config.toml
num_hidden_layers = 15
num_key_value_heads = 1
init_std_o = 0.00445
optimizer = "muon_variant"
decay_shape = "linear"
batch_tokens = 65536
max_seq_len = 256
dataset = "wikipedia_en"
MLP neurons of a small language model. Each row is named by its layer, matrix (gate and up: input weights; down: output weights) and neuron, and shows model dimensions 0-223. Each number is 128 + 32 x the weight over its row's rms, rounded and kept within 0 to 255. Numbers have three digits each. A neuron's up and down rows have the sign that makes its largest values positive.
After each neuron's rows, "fires in" lists the words (lower case) most often at its 100 highest values on Wikipedia text that the model never trained on.

L3.gate762:083155073098147114107081098074125107164115115100148072132176188166199174147160116144120181208188145104155129096149125140098086091152089156114169121153101123156173105128120129140144102162131088157163134096052134121112094126105143106166083186163127140116129069166150105068147156113172079097158176133174128103185124097148099137121121141110145112144158179120083160154099139116181094091112086163158104090135135187110122149163126155151152151108138114149165105072128136118095154102137142194151149139157155170143117172111126158142190066136138119140088165083133107152095209130151095086061121157112100153144084100123109129172181168159154103157060149091132145047111110142151107102112
L3.up762:175104135147113079126094082095174085146074142151085127161102153175124184164088099106108145099108122117127169108127144192115101117177081178160067121114179097143110110170075111130195076152132175105073133136063166109118163119131118066125091132070145164133083073153072190109113140105131143106110105099134117207102051125110096136084166145121158159099162162173056090193168136169087101123101141089073175152118156119099090170080094126152094132139086122128128132122130128126140171109121109116130124149140107150096082132117154149135091140116180138149111114143168062194162181126128110101131177113139144107108166103176172147101137102120156105119063184165093119123111145159138138163124
L3.down762:131103110108051105187077118125075116126175146140097136123146131092140165082189114117135093110083131121172091104128079129139132141166114148113066169144098177150127100094121173157110131175161150094107140147101138115153129146109114073148141186163106173128101152111120124102149119139113141082076115137082126135087130175105143122153109150140164107166177128130132136129111096169176123161076109185097128125108214092100069129133139140133140144115185159162149174134151143143145149052057122082058196112106187173071099122139132081131113111163187083095068128125116136130099085181141149104091137135189150189045161153114143180070147143095107149133112191129111082147110158115139117180130
fires in: "about", "up", "appointed", "over", "approximately"

L2.gate865:096141116099090167129183150176113108186110101139093174155109132195179153113144133165116098111160098146183117102099100081131137122159138181157098083093114118163186117121113130149146100180148152169137106082150167122068093127186131146089086102074084108148163116127084113165087135137160122163109114137150095116122134144171130113074094150127076120114092148140134162106136147097152097098117082091096140043140148181104157125143174180057131116203157108188106186131099136144129119194118142103149176115109124137140171152139111161120137127130127162110159131159168131158158158118056112147117160052153129157085088082072141165104147137123182103062126190186171117179152100078113155098160
L2.up865:080150099135103083073109129189162150151141167142141174132055142162122162136112132126132123114120158171154164087176118062148131152117126154143118130110112116143129083109083100139074141131202102151133114086193107173105104147098138156149198070046133126128160139175151110157128112118177089190067067139121133130130139141121158123043128129125117139125119097159050157127145123144096077116141158113076133142152115134117167173135089118070157127152137127122123131178063079143150176175106157114153113127103150159082138186100195115173110152076140177167124185132174182154107173131149093183124108123120125076104155138125117072095169132191157079114175167132132155112146094098132183111128
L2.down865:191143100164166142119126107117151111164108078114055176124121135113142117124159120098134169131178091114064103166182093097154110107145109182136124094074101141072121097135076145135065177134088125111121135185089124137106126098083098095091093145082111080115144138105104158153209167169126122115127188160118120102197150154126140141120148100148133207080136107128129103124140163108093121138081105103155132185155135162172148084091098124115124101067118148179141132102151134123182138118216171161078124122139075098088163082196102129140136164153095156111132137106160152142165115097167132098199060135151097081127136093117175153126149109100105189156121154190098156145199148104090137118148
fires in: "he", "before", "then", "club", "head"

L6.gate490:128093108166143086140124096090078067132117094107087137074142097082082111134090149090132058145085180108118128117137166116124085119157093101101103179103145089124109245139094182152088121108132105143105133129107147174085095162146138154136111139130149136156164175097129150133121155129133128084158135127115112151132138135083123127122159137120135126073048156030162091093190155147079105170111097113159097117120150167140103139178109082066083103147123189131105139120167107082126158130170139108055060154139101174141153135089125151136151110125138099180123151066132121103126149108105114176111118134126035142145098134165122099056127144159152096099102158139081075165137191170117106151087
L6.up490:171069159139171122106136189131171089097166139141078164133153110161178143124185113126063109161142118136079137132124097145119065099112061129131117123139097019099076154082119146057154183115159137091156099117169122142139136112104054078157090085129105095149099110099143085108133132068138104119098061119159133102093051057135096091133151085168150132086115164128126098104194177175126093138127161106125146131110148165126100131145103092136151112098087189135182206136108086100141127103128068109106180177130108111155174120137102166111101141147133137159118071061158145113164067153164131120121137086140092150098127139107118129101149138116164161140104129111179108130107117127180137110099
L6.down490:140137103144173084142066095167133178144130146104158145107099130155102026115155147174129095103125092168056131172110136120160152184171080134137099174171034142114191197163136101173144110152123126125084191122144171154154115140161146153142139119058105098076115160175165153145087132144141118091159101174140088110092101152103158131123060104065124083116096132085192161157132133129137169085120147126123118142141098131074151110171095126073120101137120101216112148147157109129121100103109140131087099101092102099126156201071119104137106103098113109107107118158106128114153114126066161219106129134098095130192085128119107096107156105118093080124144125140087115160139171157138130111122
fires in: "the", "if", "some", "most", "all"

L3.gate232:118175126137117105097116100113139112157180135155104138133129126176107102141135084136155183105114184116133096121157117133093077081187129142190093079177155134089154171170128160131164133118095133112083106127153142183079134075129132123130174171099149100106116079118131076099142139120156032136163087175153076096135168115158127143083111120123126126105100088113037161127187107193105135120140089135079147153188132134091121090101107174154094132077153069173132109160129184146137130123168119067175126136113118139149150198086154098120180175136144178139151163138112135138161129103139100084148018092085111131129093088111148172141131136115184145108140129117117162121162134080075077066139
L3.up232:129145170186094065106166043158159144146094162102091160142071181137129147175147126158125127122132103151160164061156100150083108094119117110148080122147119129149116155142149110070112163137164076091090153112138171136124081088132098121074104117135140085167150063094135056116116159143141109113208060196112124129140152102138145049156124063135073147184094121147128101141121169171155134141076136096125133127178075147112100130138114060098150099105101123152112109117124122100084118161148146125103139102060076129085220159127080100103122132103141111124157156191142187175142115123055095108124112155115100091137166077139144135116133077162141108134126092147131164080154101114115143141090
L3.down232:104108118093136181129142079183169110159107123123105194185132124119130121149156159093109159066104095098113119112184040111106112190160106136060139128116148162096159219103076108177135173072115169100119157165150140107171140117124095123099116132143157059126126074115157078129174156086157085151158111106082141101164183117133122119109140114104126115129144151187124157115183138105163091122140171131185159171133079096196108151121100157134065067099109156131130163147183143121089149143157157143187127102165156147091137137131119109106140144139114116167126120120176140063122079146094071146152094122150130147156112079080159110104180102228158144114160106088106137105138073121109116094143
fires in: "he"

L6.gate320:154186168099141111114151115134146071105091072122088141095181141154150138152127107112113146130134148143189161088118161086183168092125134153155152117164090125167133090096140144112175139106048087150118119121075152083199136149124169147113158202108109157093116169186193091136189090156181159098153123105179148140104082151052089129093122150108080124138135157115157161140112091139104140143140182080154121162118120111161051135152138149192107090126140148150169093099143188094190132165122155102190106195157125093147152125120114155115143108121115110150102149114128088164169203133128119150144156138213069146118138162182119105072165135107130148177145163159125089101137146084103121137135
L6.up320:130219126114148083157093093126140092114109125110088136064107115124127165098116134129070143107134154139133170085122195078149132110153143129154184079177086108155159114106146095098173158130139057153114120143060173134142148114124142139130095181030172091172109147152157107163146112166138155131140093108165181136134156091139118158098094143076110127066149184128133141077159120125083179137174129119110081176150146096148086084114142102199115136140142120140108101081157180144156118091145137083151186168161115117109121139117166148114122115157110104107093151157122091130154138103125052139132145179142074152197106126171120153141156071125175119204183184185103064129087117123115124149136
L6.down320:146177116113213132190143131139100182144127125104085082107109137128116122147162130109118117166086094143086113187202102135197204090108126138089128116200178168115105110163155146101145121110071144161129158101163133052128149141102131143094131094131117156122093062137147118188179080156147165108105077101136081143132102109142139110065125185134088139085159108141074118110137080189197095120127110132117175173137117149112115166130150173149180143121109124158128110154104095083081119123130105091130103138105109085147098114136161108165096071058162159098160094089157113136087086087104172040144145110086140131131139124108186150093130131099164055113089134141135083133133107108160094146106
fires in: "was", "of", "were"

L7.gate177:109105163140100122128120116101140123168072172173121159169100072128125115129099111178145164097140171102165119125136119154089123124200109090099162061123143137086135028138074091119077211136091156122105098182098104108168150096098126175150091160153124104170160101109130121055072168108119126181203120118107139072161119152071099119091132140137128170150128130142140121083068120136115095102121114162132097103106086113113098139121139081141156126151094125146127143153143100121138099195042134052150111172138139085151197145124135137129184134195181145108122081118168077137157129087149157122089136072106127115128087182147166141167152116145087174159134093099074128101155098126137166099149
L7.up177:154120096077094153119073139126138038107118165165111099151124118093106135086168074144128133089188116099148148144146206150146154182138159123119172144087080045112188124147120138189197157135100123087168097153120187138139204111129157138124149176171096163153058108146138170134095160138131122144144130162157144121211115148125110125134172150075179048090053169157114109107084096139127110080146149164132081137160125133135125120120122124132157120123090080130173142154142149066134096212103167147114176155096099101130137091142150158082122097139143147101158114177141145141081127118106117168126113159126095087103132183151137104148156136149140134091140105187147146197120113148143129100188
L7.down177:132116183138117178147135137040182161122157126131149141161130117102160110130122121137101092175190059167096087123110155154123114123136110070124116197054158145165119078145095162097193119159099082146129096058085128120106083137063096118189106148070108116142148122164110157169202102147080120137104105106140085107131102125095152126081108101125104153135110091126113065138136130101167142079143041087116186175162116127157093079115120120198097184124094086138089164099132106072103089128137155158143101119100159138153155144027149136119123103112145093105087185101126058115066123124134131148117145079174130163167138121101154086157138142134115141105091135123143115123103158108126102124094
fires in: "on", "organic", "order", "changes"

L6.gate843:143132093171083133097155110107155079171118134122100115125113147124143075060073157144137145059191123150103129155151130157111138141147115128161121113131096183159159136124117174127110074088164159122058096122170153137126078093130084200088156153156128161148123090139133153094128148174100096156144107170120116096163144135150168179080112144111179153111200127088142161178119137210077150143105130170138099110165189104128126140159183138083073123141164175158163098185137137177085109198107118161179112084173122087171124131095141151118124124111097150130137120098080111173117167086169110149145108116201097124132142160133114177112165131124134062155098156110184220087111094132119125104081
L6.up843:120124180087149107131124156127141049114148156149137110080096105066146186130150139178148137109105121086119079171106103113095140115128128088108044156142148132092184126115111146104093041162162156064140117118119135104164097148144053105119092155082152103123083151121124154137144097166140084135157129145135125093140159115111156079161166089167079114128143143157096144101051108165092080099109107143035079163150167097170127096119159068121127126138156117076153137015154112170143111125144078130202140155077099101144120134084151120159111159109162144165102125112162084179141111186094133120133108120112153152146123131112121114171029085139154158180133126146158156120116164114101106139140
L6.down843:115091104093153136042172154124113160168122108097164110139120114184095114117137110125112188090183153225106158130153086196143107185067139142134193091115141200148100127147119124179125171155081068143115129132157072190133120116126160167098074061142115131123121103137184150085166164115137150099119062139163147082124181084161115136138108119148144150145140134120146140131189146146163138155140114106210129040107103158125118110099141106058161122121159160143122148134101088142105129149136156184081164127121138132071139158200079142068133131092128117108162115156153120126068177153189141123122116127132094170113129155128124149093147155108136084152127078114084127149179069142151137112139
fires in: "national", "state", "natural", "private", "international", "brighten"

L2.gate243:156152110198152184169078151090148132158138133104096141145136087102092124131132192089146126106189091098132158119145112138104143111199171078098115123087151089082129183070170137136117175158142128169190096130136163130116132128163140106143104135162104091120142093127100109138110146088153109077085119113178091091113124093167092137111141161121157048117146083199091116149128097118097167152117100107129154114125066106205159123102151085135109193167118155150172086152128122142165113080175132132067139113182149152115148124082122174149156113055166047220135174141145071150111170129142133133150096058117164114127159115129121120159145138130118141171135115030150145141134103140163150134106
L2.up243:106145139221093169114132151141134047161094093143151185160090112107106130117140138070108163188120138068099155116205126157068037120146045096089121182111111144125085115065107113156133124118146178132147143097153144168166089144127134087105071135177103080102144163160119135105148140116152159119055158099120112127154132061176093166082138157104153097090123095144122117166102164144140149190113129061161132113096127091105128095142062125136113166126096109118096128121125145149071114119112132152108118129071086151140183135171169141106100097112141196105113117094098089138125154130075130128131091158133188081136180118093175082091132128102180114135119130127115067101148129170168153106122
L2.down243:083151120143169161111130109163135160127107123065148116123123112121137134114117104131103107178126208104159091122111129106159145123177082137122112107078082114143176152141117096083167156163138159143184092158065122161125171083143133156050114046112083111072064111161157194113138144093101188105116118119178107133098140101148131195131123130127160142089120094151186133141074198131116131204109109211108171117096108129072130109121129141133120134181134140209135115145148150107178074141144114177070152174071174118138136169110079175128131082128159106125064129069135162141050101137156104096102099070141156122121129104148148111114096158079103153123120119161113113112152120148169168127124
fires in: "by", "many", "some", "most", "under"

L11.gate534:094106190142123168127110092158153108103139170133164168064092090102108111138159092182091120139150136147159108187108075124165114089104058136182086114112100129128103093112152172132061125149120165166143107140121144130122160095125118104107096142138143120166125166105137149105162120133188087137178168140194113132168131078142186123138110179158125162177129103190146135097163152123157153119093135189115162104153065124136188141105159140175115117132109187103117137166143145183152151159104144079076163106076125132119110158114177120162134123098127133105114159165143026125130129126154050177089148163071156062078104168084145155083094104136144123134143110100142103062107160179123131193187
L11.up534:120092144145143174136108168124112067102084108180117155131106115122147140124165107104073119181214114131177080121142111164145127129155110098094160132081172187115158067073158121117094132178163149086117111101159175076076098097196071173148084124119146104152103108142066134117112183117155148080135151146120121136146149202095105138142152136132121104169116115118119182114124047161129169097099142130158095118104119124162148094087137138134179157163074102079096092138125124079173097194105159171169133179087121129047144105161123108128168098142114138072151209113151135102193159094173095100145136123167119179151122084173102141129110122171095111167129161149146116103097135182154136141124
L11.down534:166135140127128189089087108081164123129119102125151137140112100146133169149163073077047134110137165113067132114128158147083170149112156140119086173139133144142128132151118130179128112117110098120170088189147141105091120107080165143209080158167116087198094118130108126098106091166112104098132132151163103130157107094112173109173139129164155199087097144124074088168098144124120072107187105185134134151147107144137121086069139081140181125169104121077173156156144151066130163097113096067107126124124194154078136063145089109145163089158134165086112154119184078132160083139118092117152096143105078140213143106155128119110140115207160170140120136105070136180147101082136120147122
fires in: "on"

L3.gate691:156120098131149124114102113164174118091078119119170107129115146153097071102066150111153135056139144087104178109170078061134086085128079108135088102161122171071124110164104144131134146146125145096069138144147114132080117133089136098140072161173141119152130147127165128161127136157113153139148066116132157055158133120175113111151129125153123122155142096107093137116131114117056129171095126167015125107146140166094107157143130114115189176194152121156126154095132151208116184157159136137173079138114105120116060134205124121081165179096150153135154115166117135166156155061129115125144146122077101101076108123090109164135150095162184167045163081066159150153082117111124134115120
L3.up691:194155087140127148150074118112152117103138076151101144139141068153049187147121167053128107147157123174096168135127090084107048060133135177121083094160120148080134130177144156142080156235073175119120143138092104167129101142110085157172091162166131106155123134140129105131116125170069129165139129125175115144182162124140135138171161172112123140167154110107123134124135184085107163147073175133094154165072096118091159080092130110133113094110166153134093147123082107111128183122129110139167119169090120117080088170120125138132153155126176176132123160123106195186150119053157085135158133120116163128146182170088154094149136129128147170146126111128082180186133108100115085113124
L3.down691:158095197165112154155178088156138149181123180181107116149172099134088161129120102092177148101121160139066105161121080164123053119129122159171107110138132182062166161147101184116080116103104144086121152175081151099146104160121107132126147145164135094144104137139179187150170180052105181139154121135129161099133109101143070163186108141161072138146173147090115120151111102095131073156140161175079167117131147169121165132145167118102203144108186164143138170182125141128144187101176140113165099124151091124192086137146134142131195124130158146163141126112143143143131125167135101116151075147130075187126062095087146087141154133171108121150167112183158173153175103138145100114118
fires in: "states", "state", "university", "us", "national"

L2.gate216:149115183131159136127087129075164122138122101114140122157081105131072072100099059148042097139129158087127138150130153142111148183129149118086121122166043150117141149101077126120148136113170145126131114112120162155109155199132112188113091125129146136119101153045097130141117131078154126127131077143093085156135147075112151168122092134111161135144133145091170112070054078165111109063063158137079116072138106117108151149062099119131129128119121078144127123096176141140198098153072101103102169089178135096171098124136123063115114148120111158135091099071145130133067109166073096145110172193138108115086181103113154106109050116163161100162193130114143106151128150110125081166123
L2.up216:156125164169162168123055174117150122153146129152168129148100129097126113105092071130018106140153090092115131129161167129091114160157130150062103140101105136106169138079106150162126137138137063123109139114103179147099177128113101115134087125102127120127037194142119190107148105125140120113126064096091091168158133105106101173087105085149140143103136062087161115117080094093139095067084121199090124104159127148111106133112124106153202112131126133146144115110099142076178128123110112126123170152168106070121106131109168166143147151146126075093102147096147150122090142138171109145144162173108151146147189104137153148120081090095215178169190061155135081193154135111104127110084
L2.down216:140149151219139109142160092145112131071121163105125103142125165169174137168161140111180040077170090099083120099118074154094168064146147117142125138159139095115149131100113128168120179174153161065098137168139102137198156120073132125091150094168151112116122128197168074148112132107171100154126113133130135157129098171119064105134145168088080149122097169144127120114161181101092118125180088155128126095112089114113174128145135167166126120168081148189080111114095080064142123101123091122081132113092156145126198102128099150108102085127136120083109136142145134203112128161143160095167108074157104120058094152105135077128103120153072117089109118105161108131144091125207141058139
fires in: "on", "late", "early"

L3.gate645:164076129143109073082136121149132122161122150150074140085109107135103115137159116136156133117152098166131146155174143092118132125167075133100113097132112151158114099113163087074100174143146123059071089192171141120080113171073084102117156167124175149133073134128170123164163129083137102161133115112123130120123132176160132132079118167136130171092132145117123113123124164064035168201161133155126084101160128099088143128121139185152118088156085076183157165133176172122159065144092140143166162121092039098142132147093144138155195129116148141188162101190126127102092206112102067177101114166099119068127156117084128155096146108151136107178107138102150137145094150078159132100171
L3.up645:185123147147085074129178107109144193114140126074119145133093089131102135131057059119135108124130141143171143099111161071146157137150164093081142105147115130160040118147168115074112171177069127175139139122111130142127095150174136126151193083108203169119162187113167116119168145166151058107128084139134113111163159120147132122051075111100110128068127121157191113134125164098106127156112134131097186140194120157101121086187150118141085060106116090150168149159091169135177128111149163193107164154126110198149145161142124190109138080157126112107104116146190108114093139149106144137130133170154143146154170127149119162105086109126130158129069103144127190127094152107056143135123
L3.down645:122129136069111108097127119071108156109062064131155136154137127084186133141157142138110087086125118082152129082171163096108169078118110128184135105112149117115103123133109120100113170099167153103173158139173069139093163130151129134052139127107168043114146060114072172098145075128161140102095124076086130136136131154120131070083090139120126197157115142150151131130168124169101111131123120070128153150058108113132070086134116074086119120148157174126141122122201107157149163133159192123137123158108082068167158126058163110126120154095149103123150093107126150137094098119133093122209114194129150159126141060123109131068135152113192143141145155103085122080060128107075138082137
fires in: "he", "after", "when", "she"

L11.gate277:131144180239094141140100129038133130147062106091107090129122086131068084078124171069134112122135202169106178152153112127091150128126126110141149132177085062184150106160114146096075107137129123116139100153161120112162095176154136084129092161128135120175134144106132112096205164121127115152136116131109106091205161108202107184079099129124139127145149095138136135142102116180128085132084122156137092095120083137164071107073162129127093169135132082114106094126183118141154130132150095151101100113140112061116130156159134125146116108090131100184127183204081142105083195144102118136103147158100135093120096162116147149148114142109106132069157108089112079140124051123115187144146
L11.up277:101145140167136107112150105156111131088126133159135103131099114150135173108151099180148110136102101115139245050126110124166102152139154146106171158166049126160140100122197127076085194118086093201137117169137128122126175121105121116130139103095138106179159159107122128153173071117074176070082118089131153123128115116117127136157138143180102143139097170091166098130156110121176176143129084127165161064151081131090114125073160125135146153176122124105167106081137105110145134115184107120097145120130147122093164196159063105170131168130099090140121100138160140139151074177098062101093126080165159169150140116108157134114130189201067169098152134113064094147146151157074164131128
L11.down277:118092137139150125135185024134118130097098121150175136077119167100106104171171127152161092129151141131108098080171167137125135192148138147174147169212086110120096112169199134149133100160117100112133123176071128117133123198156110114172101134104142094157168134136130126127117078070128095144153144112170188100105109111086160125130165093101187152145110140134119168114081179105128124173107134097116166091034081152105113140147125098174117145114072110131121151100149133108107199104073131093162111157119126117140098141112115118100089162164124112181086160111180189070094072158109142145135157105106111116151108165150054137121168158077156107050110101184129147106145172108129095069128
fires in: "to", "out", "under", "over", "while"

L4.gate760:133142144170099091091055118146096173205194151112112127077166104129185138163143127147127189071133101167154117119128192134123100124106138102124129130074169138119141171041137151083131136109094160163082197122104136084147140076094159153081098164158130136133156147131111139149111133097089146134135087086123192098182182184089146148124141068152161072159160088133168103169153087106150169215115104167101160075151129105119132104133098104126163147132079074157144173112124131153145133121142142089128137153099173160143120146169114168170127151143132132162102143098167152141074166180122093159138101135070182136139184106129127043128125114111101172146142134093091079107072139157150107143150
L4.up760:115102130154130081043058139132138131144144067144110190122173182143146075140174151131135194109147115168160128124128116156187137149119108144156153116086129140149132084021102121138142083084165101153130176139079179120107078177148173130171115140199083083094147165135105145110085126155152147107120131139133168138083147123128083153165177106116180088180126142118181141129131097084105186220116169128096184047160143114088151135109181165098102108144101101100110184103134137139137092068123139102087131087179101116125111085163115095108116179147161118144145144093156147144115167171124133155117112144123174129132170131124165099134106126117100112202127192095130122138105171155152103134101
L4.down760:097157150114162177131134164182084157122155158117145136154145098145152127163159112115082116108125069111114112171122099140181090088163174112146130154121100145155146153098166115110155106198156157108166171069106148164100121129182085097130054123132120158133123189157134061200117114143118099167101136062073084158183152082146090089184114129121110146111049185077151130101148112082148128107099073136115091146105112100171123119186131143088098139152121129165161146129151055056166125115107123133126159144149146116118131120154105125167069165211184112101083089151197134156089148079117143091123112154090128096130153093147140086132154167140113129114065149150143169163099187092100121150126
fires in: "music", "association", "television", "crime", "tv", "share"

L11.gate185:136096076093134132164115144164167092091115117108099058107170126095114156134164166138085085155094119169129208075095116124159171102098127098155127151088107184134152047119134082141077144117053103122166103123127117092159097144119133132136117143133126122140118127099111115174159097160066200118132154136207138123078129154098162077099146121130161089107136129119101111158151154132108075137142163105124171162119161143151095122214105110213109120128153120127123127137132131135094085135168172116154090166180152070093087146187133145109112109102136099159054176144181084145141189131143175065168124095117130203126147142106108137143155163156072173103159115122112161147146088151167121064172
L11.up185:131141138123077077182158195037168162142105125109085112066092146104150169169141105119122096089073140095141167104145119115120187162130113143143113128166143166139128092133094101112136085124088091129183099120121138152156186137151123195115107150125160117098108128136166136108146118162070146078090107123108131157095128147143158085108164179148073086144077141107081092124164113106083089163108188179103141154157093169140049145197085118141150150179148122124161126114144113106144083107147085098140119117195159086166121166131142129105138154112133120169104154180109156120130109192079148080098089127111163142140101118122130069127119196154117092149156113091102153165107132200214061160131
L11.down185:087118070099138146135118113155164179161136147117141120152089147168129126093179129130054114100091143158123087162169108103116140147129062084103177135140120126091075120095131158121086146132093131110168161097135178139099121109065115106113172144135075134148108147137088133170169124122106136213183088113181137111129175149062150179121118139140136140157103160122197149158099106090115148108153148093173144185131064147098111133129078115201051131107076076095093138148141139084095106156091159059117176119091179083105218110145138104200153150163129128124105121157115146112161153123133181119147148132100136143204180144073159133158157100172134124131128109121142082140079091119109155071129
fires in: "was", "takes", "taken", "were"

L11.gate535:146114060154103132176149123087118165128086147172169175107118162142155104130080133138149126140137111101093111076148066181173163125142190138137149107175181144151061140128132130136145139161131194133158149122126099080051088134131127083090142163075168088123129099134114139077074143067143117092116171107142120127094085121174162141101133121159105172126159113173118116121120157084129151119123143164107090133137080078099144110141037129155080174112094093133152175083140118127150128186171167144151149166092129141114148094093160142131120101130119194101100185148133146131179157144073158160152121103128119098159145154106086123140103116046132119128200105106147074159125185232070157095144
L11.up535:140147154186157094114130095127095135123098086105130117132087136210100105149143154125109160053166134109090062129110137092122110111131097161136137140120112123139142150158081072156090127099124149198179120139093107065086117174091169107088105142139159113158100202070103146113153111073158162120126139126126124089120150186128162142064157143130078139105133134193092110192114110138170111081103170139175116142187144126110081173070140144143108087109121092177059142163091109155171108144102116150051143149114118151164164116118140112076127139104166134121104144156152155118079129104112114154078102181114157162105128164128178207132124142175106105130120091105133130078142110199192113174051
L11.down535:123134100153132131184112128155157138156179116156172102103119085124102056082146091162117087133096138115099134135115160141115092146109076091170129129094042121172134126162105138166057166112140153141098110126136148150159156110165117108143120162089173165139117100067093134161149098143103146158192139117110111150139128097051120135140075145125115066183119140073052123147117104152156115168120135122150162036132105136127167114166176104073105094156108118144139136134091097078135167058108172114055152146149124166110168125128121101117213145117059142157152126137127090144072124133183148052118114093169189142105147091075122136072143187160151116160081144143120120166109092074132161136151
fires in: "in", "october", "on"

L4.gate402:099145072146082118141046151051136061152095131085148157164155085135154112140119075126127089097182139114105109167031115154104093122122106072129111164068146134116147137132100103154137118168117070136129101137147118222139129151136114168116097085105104063142119081155110132105137136164108188103102127088119145137134126072163139098164128103148166117119183181110185135174075135184109124191092062120118156128169109141070147114120065133099070128131203164061144130145080115122099125120118048092075137133107113137085128131087080096167106099135118142172120141120160145167129138150101137080143130087189099131124167123129114131079162129101121082145120097112124100137141177138152174131132
L4.up402:128125087164083138168090141093162077072139090206117149157186151088141147071178120135113140057130074102093124100106128139106152100165158111185069133091138145156081082102119102130128153094142135099165130150119133158187115127117169154106141164222091121161146139076097161115217109098161144079110193159158148124130107084151208119114192111078131103133136107114164149154132174099099114111124173136095121142164160133136122130162126153137086140100140141123093165139086168087148130115116058080132115151142118100108166142086098138162137111166187162082104157124150167170084148176158135159153089145170101156111076092123144182124103115108149150122111094103131058123101124141206148152092
L4.down402:109099134118101094150103131163115108111109149140098137068087090130171133116188113146100139094110156155133082147160145152089107173185084128134183133129112109149152066086092143112148156147172146140106115116150062108125134132119093118112131120132085099133142157132131148113084123121083148156120117198181092166112142149119136123132136131146113094102169121148168088130100164174128152117121118168199180151121147121122109127073126059128040202132161170139143118121196139058130158078128042130105148122081085112173145132082112159113088084121150074164098141101108161137135177118084114141067085118140104158160080118147081148141139122063119111209158161130126147091230178158181147186120
fires in: "all", "some", "most", "mostly", "much"

L10.gate426:151056134151146137146134166117140129136150131174128160149097133175187068136153141106185102129119135152082163142080123126123144126135126090142172132171167113147107087080086121106155167155087124086132134124127201109151120096215050120104110201161119179136119133064174139145088121099110135153120174084149121130161137088087140131103152130122140119069143084103101149098146198102100076156151153103084112075158092125139157131106083070158061113097117125153132141150184077158095068066113084112119036090134120113119158161117134143100108132137121141145106104154109147084160152094142124090116193131059101146096101166128137117139099143191114197101120068101081174096120129120094096096152
L10.up426:137130152149158137097177167113134158132171098203119083118093193141151166097141203050140097121149133122128114145129129093094156142120188090101211127159136118203171092123136152096113140139117085083153110102121137130139094169153056132116161094096109145139121119127121123142123115145098179186097130112096092095094138108154111116113134140164177116058110139137101119113096163141145200137095126071102163095098094125148135083119174188131081100123073103124116098165123082163139157090124131158100157114074131121094117196195208068139101104142046115126105132147095078171111130107105114134107091143094135145187100150143117136135123151129113176128155099094131078051130181086183132135164
L10.down426:096043128088082142164131153130118138128125135151172139120097126094134056175158124101124126079182195162129089123113102139224125178152103114063094051149132111180104176125155063117136117162129155105154095139122116145135136120165080170087157112088111117085088112158122118165164073101116111114156132108143048125139107086101121080089105107140150113076066173143181134152107104123102136152122134078185163185117090106152069135137112171174076114165127113134112158184110097137143042136161094130106084149099138162090123080177126081131079145140122097114174117087126126126060188124109102119087146117126094077151121170151093115120136106168150158092117129147135140178112132148116085109140
fires in: "with", "to", "in", "created", "of"

L11.gate591:112163137149128159144145075148111098126099146106130111158133106128121137065131136178140116136112127201115103077171131171057057086124155091115090156119161114148173094086144094055123158107068126153148103165069089119119172127149101111176129105120105132125182104121077149114069133081141103104134158070149131053146100111156122196172131151075089066145102152045092104126123101130181179168134171140082120093147078108101087111096128077087103122129145134136148141132155160092114066143090131098156085170156155134115126114082122165131089164148162134113104161148086128122188171134116140142123139167090179131143091128124106176114193141132133188096149135072130109122209118108164089083163
L11.up591:097112110153126161129169100103158140106147163153161109108103053148075034167086076161107098099154120117094147158148066127155077146194133121103166120168133154140126152071105143155079133107116134160186129135157081157089094181175122128095155127109134161162114098109082188126203107131143147142102118130161170164071122171161101159107120070148134118089110141092056103141122106097126120126047129179129156135088139142142104064095133175142150161168116158050109051104131155147084148163115157148098118163124157085102139154137190117135094123112103169167123141089163118100138103074086117135101128144145138198120101129100142180156068132107141118146073084122164100132172122105068123111153
L11.down591:178123185138137147190105070101182117125152111126170178114129195093125078106118176113124131139138124110130141124121161084104196100114142144138081139118149134086074165124107104115175135173136159140154116153112172071123146138096136100163140211187092108100128166117163116082088147134158102124097158180121096123163151145140127103146108109117180148109140164126130111132123137118117107104176116128114114097142112100135140161141094241188107137082182066128207128092107120136142146118069161147059132207113146165088133098170135110099167130070115136119124126145195118166084107122059117123129116121101111133105125135090136057114077179156092093192124081134113182155157170121072128124182
fires in: "to", "at", "of", "against", "faced", "over"